Weights of a small transformer language model.
Size: 16 layers, width 320, 22M parameters.
Architecture: RMSNorm before each block, no biases in attention or MLP.
Training: a variant of Muon for these matrices, 649M tokens, 10017 steps.
MLP neurons of a small language model. Each row is named by its layer, matrix (up: input weights; down: output weights) and neuron, and shows model dimensions 224-287. Each number is 128 + 24 x the weight over its row's rms, rounded and kept within 0 to 255.
After each neuron's rows is what it responds to, as a language model described it from the Wikipedia text at the highest values.

L10.up1010 [131 132 171 139 123 150 200 115 116 137 125  99  94 101 134 133  94 144 107 130 159 135 135 152  89 134 135 176 185  88 125  74 175 117  87 142 108 108 212 125 120 121 149 167 141 137 103 143 143 143 109 144 123  91 161 102 124 132  90 128 157  81 153 126]
L10.down1010 [142 116 130 138 125 146 134 126 136 115  70 151  86 136 138 121 118 116  79  99 151  87 136 125 127  92 124 128 139 120 112 120 116 142 177 163 146 133 174 189 146 167 136 103 113 119 124 124 126 156 166  84 164  92  98 135 124 115 120 110 134 124 190 141]
Final word pieces that finish an abstract or derived noun, such as succession, assignment, abnormality, density or plural -s, often right before of or punctuation.

L10.up542 [106 124 136  94  86 142 151 115 146 111 146 115 142 136 153 174 116 123 182 105 126 133 118 164 108 144 144 133 153 162 112 150 122 127 139 156 135 179 114 122 162  65 133 107 135 189 147 134 110 119 108 169  95  95 130 128 100 121 164 107 105 130 106 155]
L10.down542 [135 124 164  93 134 177 126 116 103 166 174 138 189 110 122 121 130 115 155 144 152 151 187 149 139 129 145 122 142  97 151 109 157 121 148 138 113 120 164 178 128  94 109 105 128 138 172 138  76 160 124 148 115 136 102  96 113 123 184 123 120 101 153 115]
Interior word-piece tokens inside longer words split into several pieces, across varied prose, such as ev in Achievement, ra in fundraising, tor in bookstores.

L4.up540 [125 121 112 142 100 128 109 105 113  85 154 134 123 122 136 111  98 126 115 156 147 117 144 120 114 138 116 149 116 157 104  84 210  99 136  87 151  92 127 118 125  98 137 122 162 100 144 110 114 120 135 157  97  99  81 127 101 109 149  92  78 148 130 143]
L4.down540 [154 123 113 224 156 179 110 163 142 105 167 123 161 138 146 100 107 161 153 140 155 111 128 135 122  95 144 155 172 144 125  81 144 124 120 128 120 119 135 116 120 102 147 161 162 102 169 161 127 137 137 129  97 120 120 112 115  83 119 115 141 153 151 147]
Words that start a relative or subordinate clause right after a comma-ended noun phrase, such as which, that, who, with whom, plus some paragraph breaks after tables.

L10.up548 [123 143 125 125 146 120 135 107 150  94 154 141 100 134  58 142 120 134 132 109 131 157 133 111 136 125 102 167 135 119 138 153 137 116 126 127 142  98 157 131 120  94 132 163 146 121 151 124 128 152 130 139 102 106 141  88 118 103 163 180 146 133 132  81]
L10.down548 [133 145 128 162 150 130 122 170 100 167 160 150  99  87 125 120 106 148 159 170 142 109 141 120 151 129 106  82 152 130 163 154 145 128 105 133 127 124 156 126 105 138 101 112 122 142 106 105  88 143  86 133 109 161 156  93 152  85 110 113 135 126 161 104]
Relative pronouns opening a clause after a noun phrase, mostly "which" after a comma, also "that" and "who" (", which led"); weaker on mid-word pieces in names.

L4.up1233 [161 145 148 121 129 119 141 155 122  94 119 159  98 141 101 152 177 115 129 152 143 169 130 109 127 107  78 124 164 126 110 100 128 148 129 132 128 120 132 140 143 147 110 137 141 102 156 104 132 141 179 157 116 134 159 139  73 111  98 152 164 122 139 114]
L4.down1233 [138 109 120 137 180 158 129 108 138 138 132 154 112 102 129 136 150 113 170 148 169 155 154 112 153 114 120 155 162  75 104  96 100 136 196 176 129 127  95 118 123 168 106 130 106 135 124 150 119 188 153 154 101 101  88 105  72 140  90 148 104 142  87 129]
Function words between a subject or auxiliary and the main verb, such as to in estimated to be, not in does not, also, may.

L5.up40 [126 144 113 139  77  80 124 134  99 152 179 132 120  93 123 126 144 172 104 110 157 131 129 108 119 105 126 146  75 141 111 106 139 126  82 176 166 117 103 158 154 138 115 118 156 147 154  97 172 109 159 151 135 100 158 130 138 117 149 110 110 134 149 116]
L5.down40 [128 120 149  98 108 143 105 161 113 123 116 118 128 135 123 172 120 138 190 139 113 144 156 127 147 153 137 150  84 118 141 109 116 153 135 174 113 157  77 111 122 134 113  96 196 150 121 125 154 145 154 151 146 146 139 134 109 124 135 132 143 144 122 110]
Word-piece fragments in the middle of a longer word, often an "s" or consonant cluster, mostly in names in tables and lists (Bi-s-wanath, C-s-ák, Fl-ute).

L5.up758 [139  98  94 167 123 125 160  90 157  69 131 162 118 135 154 122 112 118  75  92 139 133 154 137 156  92 105 115 137 114 120 118 118 112 129 129 146 134 110 111 119 108 141 153 105 115 148 110 117 154 132  91 113 125 107 110 135 159  95 163 128 121 113 112]
L5.down758 [105 112 125 120 122 162 140 134 143 124 121 127 161 140 123 122 123 148 124 127 117 136 152 146  61 149 117 137 130 112 128 154 151 131 131 156 141 125 150 169 116 141 122 139 132 183 136 131 126  88 139 149 153 111 146  78 139 121 135  85 133 105 143 148]
Fires on inner fragments of longer words, often names or technical terms (fl-y, Fle-et, Loc-omot-ives), and on Wikipedia table dashes after a pipe or list semicolons.

L4.up132 [145 139 148 119 130 139 126 126 136 139 170  98 123 113 134 127 124 107 131 119 128 141 118 119 144  77 123 152 131 120 131 131 152  91 119 145 115  83 150 148 121  96 133 128 139 117 112 122 149 125 116 158 111 144 130 113 159  98 143 109 153 122 126 105]
L4.down132 [119 112  82 201 160 141 137 164  94 143 158 115 130 152 159 117  74 140 118 127 138  88 143 122 110 161 127 147 140 169 125  96 139 113 173 158  88  85 190 122 139 107 157 156 134 118 171 169 134 151 157 136 136 130 116 117 128 111 157 126 121 141 133  69]
The comma closing a sentence-opening adverb or clause before the main clause, as in Additionally, / However, / While there, / In 2009, across Wikipedia prose.

L4.up778 [ 87 174 151 141 174 132 112 177 134 156 110 146  97  69 149 162 153 142 152  97 139 141 115 115 126 112 126 132  92 151 134 132  91 131 107 132 140 137 154 125 134 125  89 127 136 128 111 132 174 107 115 156 137 147 140 109 135 174 136 121 132 134 136 124]
L4.down778 [136 121  56 135  70 205 130 121 135 110 134 154 127 125  71 118 100 132 159 125 109 105 118 125 136 119 145 104  82 145 116 177 123 132 102  92  84 155  89 142 139 134 100 144 164 124  70 108 103 113 105 144 111  92 120 152  93  99 142 144 162 150 173 134]
Short consonant pieces (d, l, gh, c, s) inside words split into subwords, mostly names: He|d|man, Lou|gh|borough, Ra|l|ph.

L4.up92 [101 113 138 103 169 112 135 124 141  80 120  98 132 142 116 124 150 139 153 116 103 164 133 113 110 132 115 151 135 142 122 112 102 103 107 109 121 144  85  98 122 177 127 113 110 155 125 112 144 126 119 145 114 110 137 125 180 141 155 162 116 131 115  83]
L4.down92 [144  81  97 143 146 108 129  92 111 144  86 145 160 122 131 129 147 141 125 105 138  96 105 100  93 129 134 141 157 102  96 100 151 161 112 132 135 149 126 110 132 127 141 166 101 122 138 124  96 160  92 115 110 127 125 137 115 139 123 150 106 108 153 112]
Hyphens, dashes, and words like to, and, & that link two names or values, as in Upton-on-Severn, 50 to 200, Estonia and Latvia.

L4.up852 [130 146 147 125 122 127 147 133 192 100 121 135 104 118 127 159 113 105 123 169 134 142 147 132 107 144  84 156 136 111 102 123 101 115 151 139 111 116 111 156 166 124 119 144 104 112 158 155 140 159 168 147 165 129 103 139 128 137 143 136 169 133 119 172]
L4.down852 [143 138 130 169  86 100 143 122 104 158 115 158 129 108  78 154 157 138  91 124 104 162  89  76 137 122  57  93  80 114 131 124 152 138 148 111 122 155 107 143  79 116 147 124 129 103 107 137 147 120  99 113 120 150 135 164 106 149 140 160 143 159 161 126]
Fires on tokens inside double-quoted passages, often punctuation just before the closing quote, as in "too morbid, dark and slow." or "Enforce Law, End…".

L10.up1235 [114 125 116 124 107 127 118 172 117  90 110 133 134 129 103 136  96 103 126 145 165 126 109 148 161 120 115 124 119 123 115  98 129 158 160 139 108 112 115 101 106 138 141 135 167 120 182 103 129 120 114 180 147 101 136 154 119 109 131  80 157 140 114  92]
L10.down1235 [154  91 128 156 163 126  93  97 129 206 141 125 157 121 162 134 148 157 158 101  95 119 113 120 126 107 122 131 153 181 150 174 147 167  92 109 103 169 159 128 151 131 140 132 137 137 108 139 132 122 152  94 129 140 144 189 153 114 156 139 100 172 138  91]
Single letters or short pieces inside rare or foreign words, like Gnatusuchus, Kratzer, biroi, Hutková, plus 's after an apostrophe and occasional table pipes.

L5.up612 [119 106  96 172  69  92 103 129 139 105 113 124 118 150  95 120  85 104 122 124 140  87 110 108 107 154 133 118 156 125 148 113 124 171  99 132 143 101 134 103 114 151 139 124 149 153  98 160 122 128 152 180 110 152  77  73 130 136 126 101 115  91 116 165]
L5.down612 [148 147  89 163 107 165 126  87 130 116 133 124 108 124 141 105 133 103 125 158 133 124 120 116 152 174 126 153 178 128 102 161 112 115 105 175 109 107 156 133 103 119  94 180 177 100 104  53 105 187 136 131 157 137 144 172 136  87 133 118 138 128 167 122]
Punctuation right after a number or counted noun phrase, such as decimal points in 0.5 or £1.25, colons after three daughters:, and sentence-final periods.

L10.up643 [115 147  91 215 108  66 149 144 130 113 135 100 112  93 132 102 120 160 152 101  91 122 170 123  83 170 120 113 130 118 146 150 152 143  86 149 123 116 133 117 117  86  88 130  83 123 137 192  74 143 109 142 165 131 135  95 127 130 122 102  64 105 127 167]
L10.down643 [157 149 101 209  87 171 105  96 154 149 109 105 131 118 121 123 115 119 153 118  98 122  77 145 179  98  79 132  99 145 134 123 139  70 140 140 142 165 126 108 114 137 134 141 130 109 111 119 129 140 105 128 130 101 120 113 141 135 105 100 126 147 156 127]
Semicolons, commas, table pipes, colons and some linking words closing a long phrase or field, as in "Hoboken 2003;", "As an adult,", "percent of".

L5.up147 [119 197 122 118 162 101 110 116  91 130 150 143 175  96 107  97 122  78 145 125 108 144 128 134 120 150 171 114  85 106 170 115 104 136 104 103 125 107 147 143 128 137 125 112 108 134 127 166 144 166 133 140 142 143 149 175  88 164 114 115 151 135 135 123]
L5.down147 [ 93  92 144 126 170 134 127 136 184  98  93 139  89 145 133 143 171 133 102 141 102 118 168 127 127 106 139 154 132  87  94 151 119 125 118 169 117 138 119 138 116 121 145 153 108 114 142 121 136 118 105 114 115 114 103 166 118 109 133 130 125 152 142 151]
Fires on "of" after titles or place nouns (state of, Earl of, District of), on table pipes between numbers, and on "was"/"be" after subjects.

L5.up773 [107  98 150  75 125 103 173 127  90 137 129 132 119 151 121 170 143 144 123 109 110 104 138 127 119 152 145 151 155 118 139 165 134 135 121 101 105 121  70 134 129 100 124 144 106 155 121  78 135 132 154 142 106 158 122 116 118 112 161 131 110 129 109 107]
L5.down773 [122 136 139 139 120 136 136 159 106 163 142  99 100  88 161 138 157 145 111 141 144 107 156 102 112 165 158  91 149 159 110 137 103 140 111 127 135 169 101  89  71 119 125 131 166 172 112  96  99 157 154 115 128 134 105 102 119 134 165 123 117 128 142 126]
Middle pieces of common words split into several subword tokens, where the word is not yet complete, such as ne-go-tiate, Cha-uss-ée, Ag-ric-ulture, bo-rou-gh.

L4.up539 [125 129  92  87 144 141  88 124  88  95 162 127 113 150 138 130 118 140 116 103 172 159 152 124 105 144 109 109 148 142 127 112 102 144 118  89  92  62 185 151 140 146 142 134 162 122 145 114 139 146 143  98 170 117 133 130 106 175 138 126 123 145 135 105]
L4.down539 [148 145 114 171 157 116 150 153 148 108 149 124 109 157 106  91  97 126 115 125 150 112 137 134 106 151 105 126 148 140 117 115 117 135 145 169  77 127 159 144 116 116  97 130 122 133 190 150 142 148 135 135 124 110 130 110 157 167 108 122 102 121 157 141]
Periods ending sentences in Wikipedia prose, strongest after opening definitions like "is a species of spider in the family Theraphosidae." or "a commune in... Algeria.".

L4.up687 [108  85 145 130 115 123 108 127 139  97 117 114 133 147 145  95 132 108 110 125 104  85 139 103 133  54 137 153 104 104  76 144 163 176 152 122 117 179 124 176 160 149 167 128 126 127 138 128 116 120 153 121 148  68 121 114 139 104 155 125 127 148 125  82]
L4.down687 [119 133 113 155 151 134 135 147 155 134 151 128 147 150 119 129 111 124 132 184 141 122 153 132 115 186 143 135 149 145 149 135  82 147 125  89 135 102  81  88  55 119 113 165  95 127 127 110  76 198 145  77  95  72 143 121 118 110 134 128 116 141 143 177]
Mostly the first hyphen of a markdown table separator row after a header (|---); also mid-word pieces like gress, ript, log and set phrases like United States.

L10.up876 [117  99 136 160 111 123 127 122 118 112 139 101 124  96 158 120 119  80 143 153  89 113 117 200 115 125 125 146 112 143 105  97 124 119 157 109 136  97 125 135 108 138 133 175  87 126 130 151 124 119 139 113 162 161 162  86 103 106 120  96 118 147 138 109]
L10.down876 [174 142 119 127  80 149 154 144 116 153 121 130 131 118 162 126  89 118 125 133 150 127 108 147 142 175 150 115  91 144 117 119 149 133 105  86 148  98 146 140  77 127 111 137 129 134 162 105 159 120 148 104 145 113 157 150  88 137 101 106  74 128 124 118]
Fires mainly on the first dash after a pipe in Markdown table separator rows (|---|---), plus word pieces inside hyphenated compounds such as first-team, in-person, editor-in-chief.

L5.up371 [ 59 119  97 111 141 121 123 123 145 163 149 127 115 155 128 151 141 115 126 119 128 132 148 146 157 134 123 165 115 125 159 127 124 156 141 148 101 159 158 131 157 157  90 150 143 108 142 130 115 140 123 130 118 116  91 151 191 118 133 127 114 106 160 129]
L5.down371 [203 133 131 112  99 100 129 140 124 123 134 154 117 115 125 114  58 108 115 146 152 154 113 128 120 106 124  88 173 124 167  90  92 101 101 142 144 131 122 154 122 166 141 169 105 149 102 130 120 133 126 132 143 162 164 151 160 116  99 109 127 133 112 139]
Short subword pieces inside multi-piece words, mostly proper names and foreign or technical terms in lists and tables, e.g. Nikol|a, Got|hi|c, Phil|os|ophia.

L5.up1273 [170 143  87 167 133 129 177 104 130 149 156  84 111 131 158 137 161 159 171  85  94 104 118 127 152  83 122 118 119 143 151 132 120 122 103 164 154 167 129 127 150 126  91 146 120 135 154 164 126 131 104 130 122 117 106 128 116 143 129 132 115 133 127 136]
L5.down1273 [149 109 160 103 145 131 123 119  98 107 112 107 128 107 103 148 143 145 116 135 118 136 140  84 137 156 145 140  89 118 129 129 103 146 139 150 137 146  97 137  88  87 100  86 107 119 114 123  94 140  79 114  98  97  93 144  97 115 139 153  73 123 158 122]
Two groups: hedging or degree words just before what they modify (just, almost, largely, not, often, to), and word-internal pieces (virt-ually, Sur-vi-vors, bios-yn-thesis).

L5.up1082 [107 140 131 157 151 141 127 130 121 130 131 139 104 137 120 126 145  59 132  90 129 125 124 163 114 117  95 143 118 147 115 109 127  98 123 114 125 162 119 141 140 149 155 121 122 122 107 177 172 115 142 135 135 148 122 157 154 162 100  95 176 133 122 136]
L5.down1082 [152 115 147 108 123 123 115 138 120 161 110 155 131 127 106 126 102 162 108 124 150 121 142 114 108 158 129 106 115 104 147 120 147 135 133 133 131 100 155 133 130 104  92 119 141 130 178 121  93 140 119  74 101 122  97 165  97 165 149 164 102 146 120 154]
Commas ending introductory clauses, prepositions like in, on, within after a verb or noun, and final pieces of split names or words (Brookly-n, Winke-l, would-n't).

L4.up688 [170  75 182 151 163  98  91 156  90 136 132 156 116 156  80 123 122 130 116  94 111 119 120  84 129 168 119 158 147 155 129 135  64 122 131 121 152 136 149 107 126 115 150 110 141 140  78 108 161 159 102 109 118 129 178 139 101 129 152 146 128 117  87 104]
L4.down688 [108 137 114 125 107 142 129 103 113 153 130 102 138 141 141 142 125 137  85 126 143 125 138 134 143 127 164 141 121  98 137 103 202 131 133 110 125 171 123 112 132 130 124 172 158 125 125 163 103 116 181 137 111 149 106 155 114 143  90 116 131 167 150 131]
Final word-piece tokens that complete a word split across several tokens, in names and ordinary words alike, such as Al-ain, isola-ted, corros-ion, resumin-g.

L4.up320 [129 105 106 108 144 142 105 125 136 102 105  97 128  41 168  77 131 105  92 116  89 127 185 150  88 140 169  99 104 136 109 120 138  93 126 170 112 133 127 144 113 155 144 141  74 116 100 159 171 143 103  94 149 106 163 135 114 142 157 121  98  75 130 141]
L4.down320 [108 156 116 113 130 123 134  69 134 146 149  95 103 181 149 156 120 120 104 122 116 143 124 137  98 113 144  89 131 171 138 143 102 130 166 137 145 119  94  78 133 120 126 126 143  97  98 138 125 107 132 148 161 164 110 104 136 132 134  86 166 138  86 113]
Column pipes in wiki tables, especially Total and Totals rows, plus mid-word pieces like vel (developed, Roosevelt) and headings' == or breaks.

L5.up751 [105 166  99 115 140 148 122 127 129 176 144 125  94 132 130 154  95 126 150  99 144 127 100 167 148 123 133 151 139 142 132 122 118 138  98  59 140  91  97 128 180 117 116 144 121 138 157 136 133 140 116 124 112  89 133 167  95 124  98 152 123 156 165 136]
L5.down751 [176 138 109 148  98 134 147  81 165 133 131 141 103 155 152  93 122 105 122  79 106  89 113 117 132 106 152 167 170 115 152 113 110 146 147 150 143  93 143  83 121 101 116 137 119 199 128  94 131 110 146 145 128 128 142 156 116 110 132 112 101 123 124 159]
Colons and line breaks that introduce a list of items after a count or heading ("three daughters:", "named as follows:"), plus table pipes and score dashes.

L10.up917 [115 119 133 146 128 116 124  95 159  92  93 108 128 138 126 114 125 134 131  95 187 128 108 148 164 104  93  92 154 142 127 102 122 151 172 134 113 160 127 105 130 135  96  90 151 115 153 150 140 105 113 134 164 132  97 141 103 126  87  77 135 173 156 137]
L10.down917 [206 135 154 135 113 116  91 136 153 116 110  99 144 127 138 186 143  84 140 139 131 101 161 105 137 130 107 166 127 129 116 164  88 169 156 156 133 112 107 144 111 136 118 120 171 143 129 119 162 119 116  96 150 143 117 155 134 135 144 135  95 116 134 100]
Short subword pieces inside personal names and foreign words, often in tables or lists, such as the f in Sofia and Sufi, y in Ilyich, ag in Miyagi.

L5.up80 [128  98 118 127 159 129 145 122 125 117 102 117 119 143 108 125 127 103 158  91 140 118 147 140 141 120 131 169 113  78  82 160 142 110 154  98 117 159 117 118 115 118 126 151 131 148 119 130  84 102 109 121  81 111 100 164 109 136  89 147 180  97 132  92]
L5.down80 [143 153 127 157 142 148 118 155 125 124 157 177 154 118 138 126 138 136 167 139 145 128 122 117 114 153 146 145 127 132  91  92 115 168 107 133 120 107 136 108 116 166 119 139  98 161 179  88 130 144 132  87 177 154 137 158 166 151 133 136 110 134 134 158]
Final subword piece that completes a multi-token word, e.g. controvers|y, tribut|e, memoria|l, decre|e, faca|de, across varied Wikipedia prose.

L10.up1015 [132 111 103 117 130 130  70 102 107 118 111 152 143 139  86 125 134 126 165 116 157 131 144 138 102 133 164 140 160 101 116 160 120 104 140 124  84  95 115 108 126 140 128 161 132 112 110 146 105 146 129 115 160 132  92 147 133 192 135 176 158 146 133 141]
L10.down1015 [ 88 107 139 142 152  96 138 103 113 107 108  77  94 118 123 107 121 150 118 142 137 173 163  96 146 110 121 158 125 103 198  97  92 122 119 180 111  94 158 105 130 121 153  95 116  82 108 120 136 145  97  99 109 154 111 149 172 127 135 132 117 117 135 140]
Table pipes, slashes and colons just before a number in stats, election and career tables, such as Total | 65 or Romania / 3; also mid-word pieces of surnames and contractions (Ho-ef-ler, Ain't).

L5.up172 [127 100 143 126 159  78 129 164 136 110 110 107 132 151 136 103 135 147 151 113 151 127 133 109 111 176 128  88 110 162 125 120 128 139 147 108 130 141 168 149 148 131 126 114 115 154 107 142  96 122 125 141 138 153 121 108 135 128 154 141  91 155  79  66]
L5.down172 [150 113 105 131 164 118 136 137 115 122 141 157 169  70 141 127 153 117 110 119  92 115 122 136 150  96 143 145 106 138 144 107 142 123 114 119 174 122 114 140 156 122 127 160 157  78 109 118 133 144  86  74 106 116 132  88 116 139 132 155 103 149 159 119]
Name-internal prefix tokens, chiefly Mac/Mc/M-c in Scottish and Irish surnames (McLean, MacGinnis), plus O', de, van in names.

L10.up914 [123 152 105 133 116 109 143  83 132 116 119 135 111 149  90 162 123  98 139 122 125 105 123  97  74 110  94  92 152  99 106 129 144 174 105 142 115 132 129 152 125 127 113 119 154  94 166 172 111  87 131 139  99 117 148  99 121 107 125 104 114 128 106 139]
L10.down914 [143 120 119 143 141 146 103 153 135 134 148 117 138 131 134 159 112 116 154 159 127 151 140 123 127 113 127 155  99 107 170 135  93 153 121 170 101 142 170 140 110 124 119 149 150 100 167 120 133 132 146 118 133 136 155 129  76 126 122 155  82 132 149 116]
Words between a subject or auxiliary and its verb, such as not, never, still, now, jointly, plus " |" table separators after names, before numbers.

L4.up610 [156 141  93 102  97 117 136 139 152 118 145 121 135 122 172 115 126 110 185 142 149 148 107 123 126 108 136 143 112 150 142 102 131 183 166 125 133  94 127  97 137 136 134 135 127 116 106 114 159 150 128 134 133 101 136  98 134 147  86 108 121  85 127 165]
L4.down610 [129 125 142 151 141  90 135 105  86 119 140 122 114 131 160 130 139 104 165 113 115 108 116 157 107 123 101 125 153 135 107  91  99 123 133 125  97 140  95 130 141 126 111 128 114 158 131 142 109 147 141 165 113 125 116 178 135 111 127 156 150  97 125 117]
Pipe separators in Wikipedia tables right after a numeric cell, as in sports stats, episode lists and election results (28 1 |, No. |, 49.0 |).

L4.up282 [102  92 127 137 149 115  69 107  90 135 159 128 135 125 136 134 157 144 158 139  91 146 157 159 114  91 117  75 114 151  92  83 110 122 174 157 131 145 150 115 118 156 187  95 149 131 127 107 146 129 113 127 114 170 100 120 148 136  94 125 123 120 134 127]
L4.down282 [122 119 102 107 141 143 102  92  96 122 102 144 130 130 132 103 156 107 180 123  92 153 162 121 133 155 143  82  62 116 108 110 136 131 150 166 121 126  88 154 122 173 111 112 139 116  94 158 126 102 114 105 146 129 146 138 138 122 150 133 135 160  99 138]
Short subword pieces inside words, mostly foreign proper names and titles in tables or lists, such as Kh-ati-ma, Gulong n-g, Sep-ti-embre, beha-l-f.

L5.up237 [136 127 150 160 144 112 145 108  82  75 163 156 113 103 143 106  95 167  80 138 149 158 157 134 111 104 135 109 127 147 145 124 149 112 149 193 150 119 129 135 173  99 168 130 141  93 126 132 112 100 102 117 100 105 149 145 126 109 124 109 120 113 116 127]
L5.down237 [102 112 135 135 107  91 137 152 134  88 127 109 135 163 104  98 102 138 138 175 103 119 147 106  97 152 155 142 146 174 137 106 118 100  98 110 177 163 139 166 104 100 145 127  73 148 154 122 101 140 103 127 170  84 121 110 122 145 170 138 109 109  71 136]
Function words or separators that follow a just-finished name or clause and add the next detail: table pipes, certification colons, ", which", "with", "(".

L10.up757 [143 119 147 115 125 133 132 108 186 146 103  83 143 139 127  94 106 184 140 100 120 162 152 122 204 137 131 150 143 119 127 126 151  67 144 103  98 105 166 126 104 166 123 145 145 137 151  95 113 157 145 148 119 155 109 134 115 104 136 145 157 127  85 138]
L10.down757 [135 129 120 113 143 121 135  79 171 160 100 147  86 116 144 135 127 171 150 140 106 104 172 150 132 155 147 149 120 161 116 114 127 118 124 119 139 108 135 135 111 151  88 136 132 145 155 132  85  88 122 129 134 185 134 118 138 129 161 155 146 114 127 142]
First piece of a word split into subword tokens, often a lone E/e (eagerly, essential, Eagles), plus decimal points in table numbers.

L10.up1175 [ 99 125 109 180 124 104 108  76 119 139  92 104 149 131  90 173 104 101 119 113 110 182 140 174 158 167  79 140 127 145 110 121 102 129 108 109 148 134 116 144 159 121 144 128 151 120 137 118 142  78  83 162 149 132 116 126 138  93 100 132 143 118 102 120]
L10.down1175 [123 163 149 156 133 131 152 140  85 120 142 173 165 126 124 164 131 161 111 106 132 117 110 117 119 106  87 106 128 145 115 130 169 147 121 107 122 151  90 164 127 152 100  91  87 119 112 108 171 144 132 165 138 128 164 161  83 131 190 131 178 127 128 143]
First subword piece of a word split into tokens, often in song, album or film titles (Gu-itar, Pre-judice, Sha-ve), also periods before closing quotes.

L5.up1232 [156  85 157 137 113 121 129 127 115 154 173 137  93 124 139 140 149 143 171 147 139 129  79 102  97 130  76 132 133 117 132 133 124 134 140 109 151 158 157 151 128 177 128 135 119 132  95  86 142 146 152 113 107 140 136 132  98  89 138 183 148 131 136 188]
L5.down1232 [161 150 116 150 126 162  73  96 134 123 157 146 135 121 112 113 136 111 103 122 116 132 146 158 139 132 143 114 140 175 117 137 112 153 133 124 114 110 108 110  95 129 114 116 101 128 104 153 125 112 116 130 119 112 131 139 109 149 150 125 156 135 115 118]
Commas, periods and "to" that end one phrase before another follows, mostly inside quotes, lists and from-X-to-Y ranges, e.g. "music, but", "from gentle to".